python train.py --d_mlp=1024 --activation="swiglu" --norm_eps=1e-06 --rope_base=10000.0 --bias="qkv" --init="orth" --init_std_o=0.00423 --lr_mult_o=1.56 --lr_head=0.00385 --grad_clip=1.0
MLP neurons of a small language model. Each row is named by its layer, matrix (gate and up: input weights) and neuron, and shows model dimensions 528-655. Each number is 500 + 25 x the weight over its row's rms, rounded and kept within 0 to 999. Numbers have three digits each. A neuron's up and down rows have the sign that makes its largest values positive.
After each neuron's rows, "fires after" lists the tokens most often just before its 100 highest values on Wikipedia text that the model never trained on.

L3.gate360:548489495475489526505530519497532471478499512496501474495544520519533508498453456487486483471519498515498474513456487476474485512513529496498501496471476500496507512450511541469483553500522521498499494515537494513507513523488490471516481497483488475466532484500485501526495538498501493555519485518564523494508448549493512474493501481475479578480557510506480526471505489518451463507524
L3.up360:511488493487483442493527489507507490537491517488480533515560500446470494512487473508477442451490480473512467546493504494463473469521523500541497486479498494514517481522493534481540537522483493506499526516507490559536489517487484499515460488517521512475490468508502506497488509505501511501529487487498470477488405531481549473482494478510517492452520499514496520500505506476454467536485
fires after: " |", ":", " of", " ", " was", " with"

L3.gate13:472510468481490489520501488485519516490432485477483497487505487545482472505451487502538488513509489551524503497486524494506495490485523508457456524491506529453459532572495549491493448484477532496475518509465534504541465508498542494448512513517475510458498520475471486479484558512502486531507508488505489485524466520483478535491489491471455474495479473509533481526497473548498541520491
L3.up13:488434502496441484479494527514510497515484481481481501509449457534510518502485541535501505506493542449490507478486501482490495522503528511481469512474509505514433502496486434512503453477478494470466493516460480483527460450507514524463462489480468520508488542479506517544464541510481458518486495462477460456530496520516500511487454448490496479502498469472508540490479537499507519490511
fires after: "0", "5", "4", "8", "3"

L3.gate606:504523448481467497503508550542491519471487531474535466488532489517525516505515494533509488469513455543509501489468494467471461513491512525483520521480527491488493493523495510459501547506523487549456473489528475498538520456475495523507460536540554485498506514467545504521535483501484504486518531531529499497509497452487539486506476496522505490476451532506491525494487534526500494518503
L3.up606:485510494495455472515500483506529475544467533515448480483533539500509496468529527464430491469491493528507489493495532506483479490517456504534460485457501470470511522477486486512456542489511473481466509521478443509508526498497499504510490501514511493525494471519515491473494504582490519487487476532474478486530491487506527469551469478463506495521494478500517497547523546489499476487524
fires after: "9", " (", "0", "2", " |", "1"

L3.gate844:441488515564513537494526484460506514536464544473517486514477488542483530511458476483534499482525459543483488522513523480473505491516463472503524513452507485539464544462466496486471482481491471447508470512488489472503534479515534478499532478521495498479501499508525513512532489470511524506496447495526540545457496499483535499511545489494555466524505493523522465502504467476489516469479
L3.up844:461486512471511497519545504503524546526474553507489504486520494483537525486499467500515481475483501540459462478473503492483496505476494552454485494465517491548453482496440505479500492459474517481470492481506494463524502504439526484514525527502485538491508507521479493499499516501472543472508466492493502480439550518455508511483500497502509518525489516474491516462474513492508471529473
fires after: " |", "born", " in", "0", "8", "6"

L3.gate339:498549496495467527471517561484480519528474508501480532482479451494500533516472510476497472498478488550538525528548478476508509491508518508520516548474488472517498470499546458485519549491499463498538518508531484528544462484464536511498525523490491528528537535491522500434465502539495499465520481519489494521513524479510439524507536528483513496519497525437508504498543562537523486476506
L3.up339:477489464479506530526483457509481519543521503441521511478491499488517519502470557513574542520505501447497504467478484496516538482548492508492494506508536485486491511438492476515482474492498518452502503502527513509529484537535521533510488536511527474490445525490482503517537492476512493502480481456520506503509530490517509498504500495532508506510497493516498506494470484481505518544482
fires after: "1", " ", " |", "9", " election", "^{"

L3.gate68:543500499501514520522496525453524499516434460496478512514520529533484510503509494491545516497480529531525494488539538502520488529476503489519491522498524483481553438459495495448476505522472507506513560514494508511510485476503453524500501521482467530503518515505515518503488482501497556494479497504513510540482496491517517438486505485496510547519512489516555530499515527530515494454486
L3.up68:462475505484511492451496491453523472516507512507472494519497509493512538537468498468495494491514512480503466519490508548498480520529502474508494509518523507443499474491477527502502524516447467500464583501463502536485551443501492500477479493493504520490507489465479536521476460477493458512468488542518503489454485505524490497551532500490481476475511441485576499473470498506473523480508
fires after: "2", "1", " ", "5", "0"

L3.gate72:486560522544472522501533498549515510534478528472500493503484510489488519551500460485494484506487528499484510485494492505494480486479489482496562505464539455531531494518465497522491469470500499522491495503473495470494542467511492494482465474470515490494525459497488465552475545500465534522473526499540460529512526492570478500490478495521502515538437509453492486530529516494510500465526
L3.up72:513529538469527525501498507590501493493527541501487501489502472540539503502489492488497522491488505475533518497481462530509485549488527517486510508509493490504509511477466505485455501461519476502491521471491524457479502480525484508476532520525534460533505499452505490489472541517476493485529522541508492509497503498511502510486501504549518490486517500487474502488509465515497489507510
fires after: " ", " −", " (", " +"

L3.gate741:496497522470531478487541476481566522539504463495512493487520542490511498498513521487547525530505494507482512522504503494465471505525495498559489531550514555469504485499433527513481477458502464489474449494515485494507544488484528478472505500539486516490509491485483527509534544514467493474507528522550553533505512547491468511513479466490503500524505508522525511513515526473526509491506
L3.up741:505522489491532515504503496483537517489492519479514529526475483487493538497502528475474514545481535528476515567503522492500505496534519528509520522505533531516533504511480489422500498475503502508515492532516480524519511478453507525524483490544561533482486459524478524477506461487461520522502517491506503477476527484494541478490534511507498441483475474532536533547523496481563499509455
fires after: "9", "0", "–", " World", "6", "8"

L3.gate280:499492495452501499517524509499502465470478526508490528541473503509476522516533457491487514501516519535566526477522489519528520502480527480494501497510463491490443512463521524511504555541449518495480483477526462465518506486532510469514474497480495491486520535479466500524550504519481498499501464497511469469483492505508508491449484458552517449505468493468513501477501514510526508501547
L3.up280:515528486525475492516495477491506478530527482489479471569516497516500516539498531475532513501521539514477485512501528470519524502520524517457493551503467512512506466479517517522534502477503502528500525530504499509491486495506489516491474497471515497479479543540505495497521512516486460476468502466518539489482510460522478456556457491525545513500497531473495538463563514478488504496547
fires after: "0", "5", "4", "1", "3", "6"

L3.gate11:502477527546500494545546497538484478511455526478490490492502510512455509527535546529504484517537523489504513480497469497545522455483463511484506513508493497471550520513542501530515487483510465452480498486512533511507515513520513493487501487528500469538436463505488482465520512473515486487508473510510532464476525521539487502502498504523487469479548437529513496477517459510464494494525
L3.up11:495498533482483478541528457487461508514497488487511546507503440505529547499576469467492524509518466524540526490431493501466534488494532460479489518485487514518515505511527506545518491517468495472490514492551509472504491488493500491541478507514511478530469495526520520469515514504504515519531489507516498451487487494523510466490504487467527478495543505509503498516432488486505531539497
fires after: " ", "0", " a", " the", ";", "2"

L3.gate927:567505492521498558474474450522510530507472507489489513486566499482538537512502494468528476487507512527472486511482486474508512492475540459523472501508503484490495501509500526532479474524516511486503511486511518494529495569537533527473489490549515502481492473511484505520502498518513485536497508508462490521449506534534520534496487494464501531491498506511541501530512453498500523501502
L3.up927:452500526532493498518496495558494504492510480505514493487514463461452534510470526471516531493529515493519486489525545466473480500446486525511482529498494542506535495494481544488480549518549474456492501515512528466463499485509489507507478516502508486499544475501502482477513549486478447533474472491546517486493497523460531504484504530519473503556474523512557479482488482466499497496472
fires after: "-", " made", " his", "/km", "^{", " km"

L3.gate797:508496526461519523505510533495486538505452531505481496529438505486507528510545487519520477546539516522497504539529514524526512503456551490505504488448457516504499476547482465481511537545489469506508501495520506495503441508522479515471513480506558489492487508475512521473467492509509456478512521507479517486504480505464504525488446512513478494481492479477492480474499491521512498484408
L3.up797:453533490519532538507531525522510496501505537518494520530491497503481490555524472512495486514479503491514480501512450449468518443465473527468447496534474507532490482552558480505467509481487471503513486491459559514489509495505511465491497524496518503508545505478470483525515504476540503554476496489548494527502501467453507492530492521504477491440451454476522487524496524496464462538515
fires after: "1", ".", "6", "5", "0", "2"

L3.gate636:474536518456534515463514497486476510459501523498497457521488474475506557475546476460526467480504457516524424540480505508489497517493478459474497478466517506438519519516510510521524557488486475474508521513460503496490522514501535501484453514529478470503492514491539531523510500528472521506513507488480460484473515536442512484501488510484469527483502526528501508473509462459502497484456
L3.up636:472490511507524493522511478483514488478474506541514470501493519481509499507472495490483484488504468493503481547482489490529482479499501490500517492505481538466443481478498508512533506477485448503503499546514527495530533532522506506510476475516497496455478503518488487474485496551494496507501511436501510488488494485454505506482477485505454569470490518470518489489524506470463510533446
fires after: " was", " is", "\n\n", " as", "Personal", " been"

L3.gate520:486495461496524498506478474489490454481493521468476485494508469455526504513495501521467512515495508505496502466475489485476506514464514497480482508497489521508516511502517477462517553491464516537496522527479475474554552473479493488449558494457493497517462473485490463509521540498489506469525493504483458526506518500477494509518460463545498477478499515500491490529539476552528470482451
L3.up520:443485513504486507498446449489467469456510517474479486511488514510489506470457488548449537504498518487507459495447508492461466544525428523469507511439525457499519499493492460493531501489531526523506512502464466506491507496455442500511540472515484492561519502507524504461487498517547497487481539520512491519521501521496458473498476485495466532493559514493506451506508488499494511523527
fires after: "0", "2", "1", " ", "9"

L3.gate50:516515494521502466532516512528492495502452468500517515469508515509488572532553465487489526509518491516493524497474506504515498484470490543477480535505550517509542508533500540494558500485563504484527497481518512529474470493498494515478459475520501483563478518489458488491525482506493499505463523489505549495485495461548470459527531518525447493493474473495503494512511500528513504459488
L3.up50:498501527508490494550507517507507462454485478489520513486541489512511501542517518509487466490512496519484443443456470490480494495521497515525469501533524519519516514572528541504550472501534557469514501488506506510493482497480529538483466456518480484530466495494483532491547534490488503532478501476484506502513510489477494424533547523515444500528474476481534498481500508495444564514526
fires after: " |", " ", "2"

L3.gate422:497464525469498521570498504481493487484492513511519506465460483480463483459518502490501509524499512542498502495496516484514513557452521498540531453509500508460513446478536493473473529494508482486511496489534471516508502467491503551504467456505480507537485464509466518497542464486499498501441509515438456454508507505503490526486511493551537507487507512438497508474499500526476486474475
L3.up422:495564479541476515490496530533471497487537522547497507496506495498515517491482487510485497536469501482486486474475494498499494533515502513523523506482511480467557534503501484479487505463458470454475471500473494522493483524517483530489509472525497527499499478528488498503515489496484482494487488511468471476517529550487495479452516511546502494479529498511507498512472486520472454497529
fires after: ".", " time", " "

L3.gate826:477488489479496558478515518471531491497532473484481493490514501503496523488507477541540495463517508502502497509498525499522491485509514492476534520489485556512483519542455487485512533480505503494462461514482487451499533523524465522516491497501532492509480503489467509506492505505526508497491486469484470480533439478422474557520495480510529529481444527472519526501512517500496514476496
L3.up826:470563506461501513437515468480532485519508487517502472498498487498454537511486533487509518508545498471497479473479510511449451505491521503476535496544514494484511468491509521504467526480508478519476505526499517501502505547547457475486502494545483479493520527476467495520457464467547539493470521521454492471510505477521565478489484488510492541504491512467510506498482486495480489433516
fires after: "1", "5", "6", "4", "8"

L3.gate998:504523517502497460480526519544490492449473477484487492551536520497539492492440490529497506524492451524483504505521484501472543478522538525559475469469537502529489507512515516510493524495511517481475472520523465489542492480567460484472484515546536561523512515476497488465500515523452503490552519549529473538500516499497529473476501449528466496499490515487493481552532503524473504495487
L3.up998:465506490492488505547519515539471563466441477525528507515502489510503483505458495483452485485484491536541519479515473514496483501492478458510482502482496515437547491501507476489508534497517524521483507535514428476512534477510484512446443489530541552527518496521508479486464521518455503479505467525510491503494516511468557512487466496538471489517533531497503496533521490549485514489491
fires after: "9", "–", "0"

L3.gate154:521490467481479530489546504525521471516506489484548473471551493497479501517501514494510490511517506519545515494512488469506531504500527477516485531454476512480492480480452519493510526515534502468446478549558488466501537490530519466521473494513488509488510566512482513464470506477534523488491494500467495487544495495508509523437496503570500489474529515470481525560506541532471501471469
L3.up154:501504465495545499508501523514515471475500522473469501473505498485513489520532518499469534504509499495497479492521533542481496532538486514514511465494503490447518524496471532468514482547501479557483489493477537504487532511439507505506422489493505471518487493503509522516510524512474458499443484513520500527461507481492468447496490518510458527518484554466481444512475490545503526474512
fires after: "6", "4", "3", "0", "5", "7"

L3.gate441:502518492515493501502563490494484519521521540451504494489535502482493504483490527499493513489481533512474497520478480514531494495500456522512520500523536497485507529494505493511483526498515471499529488458484479514501504514507491497455476498490553509492510499440524502498505504459498527489525524540509475481459504493473509504549479483504523494470476511538520495499454439433460515505510
L3.up441:438489494523511476517543501534490468510498496494500506488475492557493493501510505491527500510518454534465532511539505515484529482497489503467512489499529458493509499449523496486502534491537486539526484563517514496516530519523530504513545457530478455493454561472498523472557519504482507476468473507511529516461486487513506480515504489529500493496504455476449478508534516481545478533485
fires after: " the", " his", " their", "'s", "2", "1"

L3.gate875:535492510495538507513447488542508494497477473515493490521480493477512460495502490539502517476478527488512567499514501479534474526490467487501466503485488492499560500517518529508522530438450493520517501489476514476501511481508499491524523508518462544473483524448496502505510555515497583518532494511505506497492499533508459555516541540531463538492474482538517509507489475542491463482492
L3.up875:516494514479544534493491513504478516509505541503495502506465493499517506518492467481473545505504536512480506507478485531511464496482482516470498467510505500500533488555525525489516466484476494489507512500475513507464483483491515442507501487486484520497512497489503464480560498505507509504512497476480533530481524519533487488458513491493481486504550518513475499486548515464538481505492
fires after: "9", "5", "3", "8", "2"

L3.gate734:521446522491500498482495461527460508497486477518491525520462500512511466478486468497491471472469498499450493539474520531517454533510500530486520494513499514481554492501542498487484492505507498502452494497486490495508501516490511484461495458503507501523489507500448484490473516487506518539498497492490510487500540512462488511460495458485514499515485480513456544590518494522522460530520
L3.up734:545478488537439505482495506501454493498482527520443523500512473505467496540484516486513498495537506494448482475548480489486483459526531480516500535499478509537513463502494454464479520486550490516512502488454506468480532563463491487483486482509484487584493507537473484501515507520475535472456474489529468476482479479433502518511531516517504515499514490501498550515495491503494520476526
fires after: "2", " |", ",", " L"

L3.gate15:548496491529524520493496467475507494517486501496465476470468525474540466510482504529477484486505466468517517498537493516537494528527470544516547493546513521427487485518486516454521492491482515504479505516509507504482475486498498489485497497509534520513560534472512533475487526504541474460559514493478500488542479482483474493530537550522491508533475445474521475498493511532480545467478
L3.up15:568460515496507518471472510497468453510505503443493506491491486483445496474484516483477499511485513503510474514478490514508501476479475463493503508504512497512487525542508461526482508450485520506519546528533552466536512518484545521486512499509491519520495491503506491550467493474517528493576463495533458512501581456496485494495511495526473526499468497520491541521458505479483506480500
fires after: " a", " as", " (", " an", " are", " is"

L3.gate473:522492544499494524510531467532497479484498562505463503536499475485511546523525455475487531503501565485526516491475520441496523472526548459508495481474517532511477497506486510558482563488482478478501507493524455536493489476502528532502454471473507513477499514521445497501522526498475459529518529496482502483523479495501441516511491427527523506475470529509488526519518527494465513504509
L3.up473:446490536445508478506503494540521495486505491484487465485476493499511549494510516509478514480508543453511531511494545500506487498502555517518472472477502482485496514482485492506486533475496511499551472521520493529501498499495523525479495496489538505479535518518521519505471509500514461495484532456459517481491500527483484505531486481515537501459467470547488503534473531554478463513497
fires after: " |", "0", " ", "1", "–", "th"

L3.gate944:469501508479517485497490492521507484457520527521498492482485474492487519475507484486476517555524490478484456471493515533505535491450537484505493467491462491476469483500533475524520464507502502514483493533511535535535500561531490558488480522500543504521551570506492486496480491493488487480546529503495442549499469492553532548534526483516492554532513479478493512523456518560485507484500
L3.up944:532515491486520488541478490574510491519517497459529502506505461535500557493483497498478506519477544525498490507489463478488528537508478542500480517470502503515478485503453500518514489504489511473476485536490518531490476515448449483516493516508519512512497471481508534497501535474550495525520496525508468418465511496508500477560495449473544511488446483517494500513502514542455501500538
fires after: ",", " a", " ", " an"

L3.gate743:502492497501517498485486496512558492480484507483493466489442511548504470495503499524561479530475517496477539498540462500499495524475494530545444473497546521498493505523503486480523461519481508498525536444520567490452479495504468477509495564521529539551506484447472482483483530476496526482518557484499507495520485476522489535490462480472508537481468461510497466487463516498548542503509
L3.up743:537477525533529504518479463523556464526553497476550480519512511491456507442513571455542504540469561474482519485519531545525493484479474529508495447459539516476510519526512482498461515469521454527458501488526532468499502514482503473495509518505467490518554473533526478491459507559462478455500491509483501517545489465508530509512547510491489552508484528508497455491513477511484478430514
fires after: "0", "9", "8"

L3.gate366:509502527525495524509531496566504528495477521452468552491497500529467477457463515448495524465555496500520543521518494514500491519517501478485536471505532518469503476523483524518508464479477473509531488503545464513469499466507475524537496496495509514492523485444491529519478486461482491526519463542501510523513482492513505510532527473535469524500514469497501509522514493510467527494492
L3.up366:490484514516505424524517487478544507506504497485563481511539540462513506516512495519528473499470491501470509480527489483478519465494495470478476537478512504508487498530518495471472541458538535510523523506489504507493543499439505496506509453483502488534503475534522535521478517521512495519498513497509487535550555476540505509520487513493483497517520483469468456505510513515503479499426
fires after: "′", "°", "9"

L3.gate552:526499492546500467521506506520544474518515498517475512496534506478544501445502461500511546482509478485528491475508526529500459483461469464522500481485537475465527516507496509558525541533522513472527474547506484471512478496520506501489466504463509516479549501492476532481461479486495477471471527532509510483500475523503460501518494503474448511484469474523521452489509484452483507541509
L3.up552:522528535502454542526524532501472485524487491477504502493494512490546545525472472466543440490550508489458452495432476499485487482517423462487526486507518475487486432502460503434524460507514498477514550519503528496472515486525522469526458532504515526515508505482524502466485490506512417490472509521505480490518528515512500515455517522487541509495503490498499494458504505470521469505488
fires after: " and", " made", ")", " with", " scored", " his"

L3.gate615:471525482501502524501522459495471461506480540497499518479465487511484469473499463489508496496519507523485519506482517500509529509498476497531480546522514511439530506534473509512455487508511487489494484508504514452503533479500467476493478480506464503534533507499491502485527500509553477472495490519507459466521483555497511451470476508509481497510466488512494512511496495478489497480507
L3.up615:485496493487514487487493488479515498457508451561475459521471521517493488467503531552532451504520462534460500505525520507459515436518479515511481474529481471519516533487531490501500461452507525501506483524517497481525483516561480499504504495512511486483515509508508518480495456474517521524508510505481513518469550434451479483499475515534469481532519474503481477481527474484538481464518
fires after: "1", "2", "3", " the"

L3.gate822:481443476514504475437487501482556483493495539505481507504470550477443461502489464483493526493498527512501519462491500494470485550526523541448484480480526512516514502497448493532553494512491525489500483468527441511490512481478541492525513446510499470560527513496530473495502459505514533479514482482519442493491527539509460502492503467537509519521517496493496516513492475527458536498506
L3.up822:529449492491497498478500486482545533472511518558490486484484527525441497527471509497526488512507522462530488519462487473476475549527508532485475476511502487497499474508483529499515526520525479536537432495470520486480528483510488477520483510519489461492444480520541462503518461521532516502513496529508451554512528538546529502479453502508466453488462495495488518489480486539478550506465
fires after: "9", "0", "2", "–"

L3.gate956:491484565460523520458506510522498487506500509467519519461484530493492528520491478529459504527455523529524465505501475485546536483446503486497546474489493486541501479482486514548536524486482524521508484489519493487462513512498483503483501445530486523484512508465471486507547524494483479471512536506502503512511547500452494474488496490474512487551465489508487492518527498550503457494474
L3.up956:530482519529480527494487541493409490524504510480508529505454511497496511501541506504445457543487527492544566539475501509480536475573559479492524556472460452543519481541496541457535439503458523484480570509502462541524486512510499517525486483516496523493515483533480515497476488524518499485504505507477495483490510490475505490502524448511473524470483463493478505511480478512490527488496
fires after: " ", " |", "1", "0", " +"

L3.gate550:487482480493492530535516538498496471457502496477495480484483462481505461525480494482511475541488479522471455509489503483488460535554553540507494514508482482470515497449509541532516546533506515517508479522531490459512501480518507513493492515536515519493485527492542477507505512457542486501498537504490508479507483527546501505478506465492475544558540511519508555490483528497471489523494
L3.up550:516499475524469496521505481483474496504518499470456510432485519556496530491494517494461522500511499457517511472491496485481484516469506467536487486469505546506474511528468498488488521533474517516480474484490469535512545491488513514509457491499520510527468480498503540463506509471470510510492526478521485507515460478519471501482510524508465523479497494482538525514478510486536503507561
fires after: "2", "0", " ", "–", "^{", "9"

L3.gate14:500500498513513482501486536519500484455465500538495488521537479518526497480481466471521493492507521509486516483504500470517476508499519494531506496462507507521523497492531481557526496525510505512500530480493477477523536488545491515481474492551536490498475491479544464505492549511478516483498477530525491526494513540529521520489494451543505478516503477506534527528502539536467476494461
L3.up14:486520475487504466498503470470504484479468526542495491478538502543528523495505548469484473513488520498500488502493485455514473516539546498531466507500501493493474492526487486482494533515517528511447513498484458518487503468535489513514498496507522545518486482490501479491505568568475490509479517520484500517495504547449496491485459485556515492506483481489530514534531479556514482497468
fires after: "1", "2", "0", " "

L3.gate842:451447524466512484485529477478516454528520498533493470533461548483474501523508487512499467479525487526485471447509505522530455453502513484528528522523515530506492493528483519529496466521480527507511526519456483456510461511485511502482496484482473497451507507496500517496476527500476531534476519505531493471502522521502473531522509488508524486487454469471451480541525481502467490491559
L3.up842:487514537487476488499520498440521518525471479465550479518542505474530471488515490498487487497552487514462540470568485506518509504490505477519521495508518493533479532482476514485466480522512509518540540508481547493516529470448497453478507507511469516503544507515507460489516512499547511509470531489489505510566490513478469509495539434477503485470493483494538514487470504454511455490521
fires after: "0", ",", ":"

L3.gate347:535491489464551489502470506502510540504494550515499533489483500522510524485484438487489499495505466506550521476502507516525493499477486504488473528447497514496506483539536537509524510490465505501472516510509531526461476513465511476506531526515461514497493505476489519504474476506526499530500547534498518522490499518492450460460447480514465498501481501517510521498491473477485510518485
L3.up347:493507512487527538507510526516515537491526519516542493520449491534451483481523478479483474490494489496493522487473559514487524502468500555531497511496513538508452503537505476509512526522496482547512494519512492535485538488436543496480475505500517524514488519500497539500474530494459497522556550492491479528553481520528549439512509455506436483485489515511472471483473504492460489498490
fires after: "2", "0", "1", " same", "8", "In"

L3.gate140:531484486469485496490512481486449477513513456533495485482526474510502509507510468543497537500518487477478423507534505521517486514498499485522484525505517514485503505457470519484512479467516468472501478507498465464543494457499520517496468507463472500503585491543536514579511497504512477507517519484499468530511510514505502483503486503463535461468518511523500510487513527529464538473479
L3.up140:512494455524494522504520488463487487500483503495501502516545451540474549528489447529470511515505507491492423497519540490563520528480504525475506493505495474463572524467495530453484510524508504481500512539532463513499499496497514532490520501476447520495508539548524510549545513509503500476502504510511482503498493506477518496504523497543502472477466480514541523508500474520503473506446
fires after: "1", "0", "2", "9", "5", "8"

L3.gate760:528505468510514531472489468503489533520491479485433469448520498511523482476506528440507512469469531510467493481495477518490502531509487440523513494442496503474523501517508473478485486532500498560484553561521519516485510470537471524460486476497540586466505494558526504501526536527486499529502501505531492485493533556486547502470498528514463533487523545469518525485506516523524467508497
L3.up760:492498506475515500519507491501481507494467467521488531516453473530507513544500490544528476503527516521523478495556468496488467495492507512502482533543554487535489466544464495505482469489513492498481513476512532506523474546516466508523506489506504556489419501519531504455509518494501520453489483511473492478494530503498524517474480502534487476456487494513455481535526517495503532503458
fires after: "0", "2", "9", "8", "1", "3"

L3.gate841:516509530449473507473502499465522559495493493512481520509466486518488532497484511515483511498471529509464498458539522474493463513519484514516502543514534491537515485503525486473499513469476544507444505531505538477504496537520521477487495489490491506470511453493501451517549493510484497491532474482496505526549499513498519528486470503471459481461509479500446511518467514538493495507445
L3.up841:486445503459493486488522532494500568491484503496491526496516464514502530526504491494493494506543514469461509491495496529502496528537500528501483514482468486529461470456475474507489533508515467522447544544524477507508560475491526505532471483448536542492490505499460490499464526530507477485531484476488480509537509482502521537492490489519497468470498482477506525463486521509501496572472
fires after: "8", "4", " (", "5", "6", "0"

L3.gate564:472516520479493505505504462545497504480497538507501518431503480486500524501528484540462475496518496484533513511507502500491474557459533515503496513489469522508503508509476511493519557490482535516487520489549495500490440583481481501550505499506491476556465528510499440494486516528493466475465502469420533493497523502529484513474460509497491516522458494545503545514536539510489497497475
L3.up564:524517520490504500509460460485524514488434540495484473485518502482501537477520524510500531465464507487510541518478499541442490473530523484513542520504541517468511531510510450478479554513474535495532512494449523506459480510480497474517493501535514497494548457513490534489495502517490475513527506478532481494505519522523521496491452522487542477529504518509503487527519470558504503507491
fires after: "0", "9", "–", "-"

L3.gate1001:504480507457551521483503501516533489467517500525464468499533512488478486518467515476486528500474532499514503508486473517485510480475542513498536457506512478490445469530564505502455516487468476481496501507453486484496504520514481517505475514507476494529507502518513460550490523510504530499511505518519489507555511500510503533451494474477507497479471501514490489509506460488536500481553
L3.up1001:508473507476551506485497556510527487465514491510484505484494541510506502510520532477467493474495554523546478513472501456521543468511514526500515503559528508507473464569513488441483497526487497468487517497506530437497480492536516520511454508509463485511511485502522467481481520533587507502499497493506458517541480544492535565505468505491488505451536464540463501483512500523498482516490
fires after: "2", ".", "1", "9", "|"

L3.gate151:486440523501473511481519536479458490486505519463437445469539531518507530544486453511455512469487478475530493521507502487460474496526463511509516488510506479468522506458523533515491481503538482440485473503533480504523477501482521510476530524517488557486519465488522531477489484543507500493514463498495510519531496513453503519524479487476512506470482509495462459541520489536463477487544
L3.up151:467473509456488489473509487512512504500427505466494496468487523515488479489541467498488557462505513448473495482533532470500507478538553474479520493468576511473513478484502543492452503435499502485513545479513497505522488495509524505502509542528481455481559531537513491478507510485511516516507487471506503522482479497512476530499477538478472573486478510535457486533492505496513525499527
fires after: " |", " ", ";"

L3.gate194:465466460514515463461476520478554469521511493501506476508434501498522492519479501495512477519505458514492496478540513505512466475492472504476511550453540522504461509536462508499445535495521519460567460498542508493489587542528489505428446512569515513528497513512501489469494498489516498513503551475524486505514512532491469510492480492538466475495499514521465513507501481489541508477520
L3.up194:500518479503488485478519518496479509519493546494518472524488494493477493490511502502510542467520459506522488494501512521449528455486503478469537501495500537472459499522529494523530524523499448560473484436499492505509544515521514480513488534483548528504493469493554529516521513498478537493479503509469474453480497516497505513494477461500472454454509518495511501505519497467529497509515
fires after: "2", "1", "0", "9", "6", "8"

L3.gate375:468512456521491541508512528499462458485538478499482488488451498507501506488515491456448496510511544527505490515502505488455517486472531510516467494457481541475473504459485507543496527501533504489508491449457475462504535529487497544452454484507485483504497447543514505485526501521511523475521524453500496456463467534537463480489513527503494481489487508491496502515507506514488508509499
L3.up375:476503464487496512537474535515495517497523505524444493495520505470505476534533509501487520505528531451558474467482499487521524467512479503520496490478505504458516528513514425515484515509477483516502519524554521478483513510434506496506488521477497499483531513530514488509518515545473493488502516531447525482495536543545520545490502495487473464492437530532500501460510480516511507470525
fires after: " |", " ", ":"

L3.gate718:503513500490524458535485447563484488514492538532522541479501526486513487553493480492474539471524492506468522517481500515485495506485516504509474501541470506521513489521540495542451480478457552448478496507566525523516488478516490520494496502535517479501447435493512522480497440532460522518470490464509479519531455503540518512454500514508482490498499524499512471489511481518461463527505
L3.up718:474491532538562534543461458535502449528502512517523521479500535496513497526488555497453525516511522517516548489507470505536503507503492538522521504526499482534531477502547526482504496546476493493458487484520481482467463503510465528541506535487520443524491463506503497497518450511473500551515505516562509498551500486529507479473490489531465504507475557504483535501501523513497475510517
fires after: "1", "2", " ", "–", "0", " ("

L3.gate87:466487484450482519493508529524506508525486510506469498537466462467509513488466490458514510497545515516491493467493521475490511535472514516473480507483446522507500503523483451503464501546507479508473461474471475478523510550476456485528528465465530506515496532510490532488534499503480519513485470458457537513506511534480519527479454506577450487506496490457454550560528494498464519480484
L3.up87:451519451485494471499484470555536475533487480434538461472502495498476529514493520486482518572522485501499455483527515497507491502557508526501511525490497516486452490497468488496492475500482486524547468521507509494541474492506507525509490504514501510547526487505494527486468503447527487513526518527482538516507543512490500472458480463495471518558489546504484455531490482520513468515488
fires after: " Grumman", " G", "5", "-", " ", "0"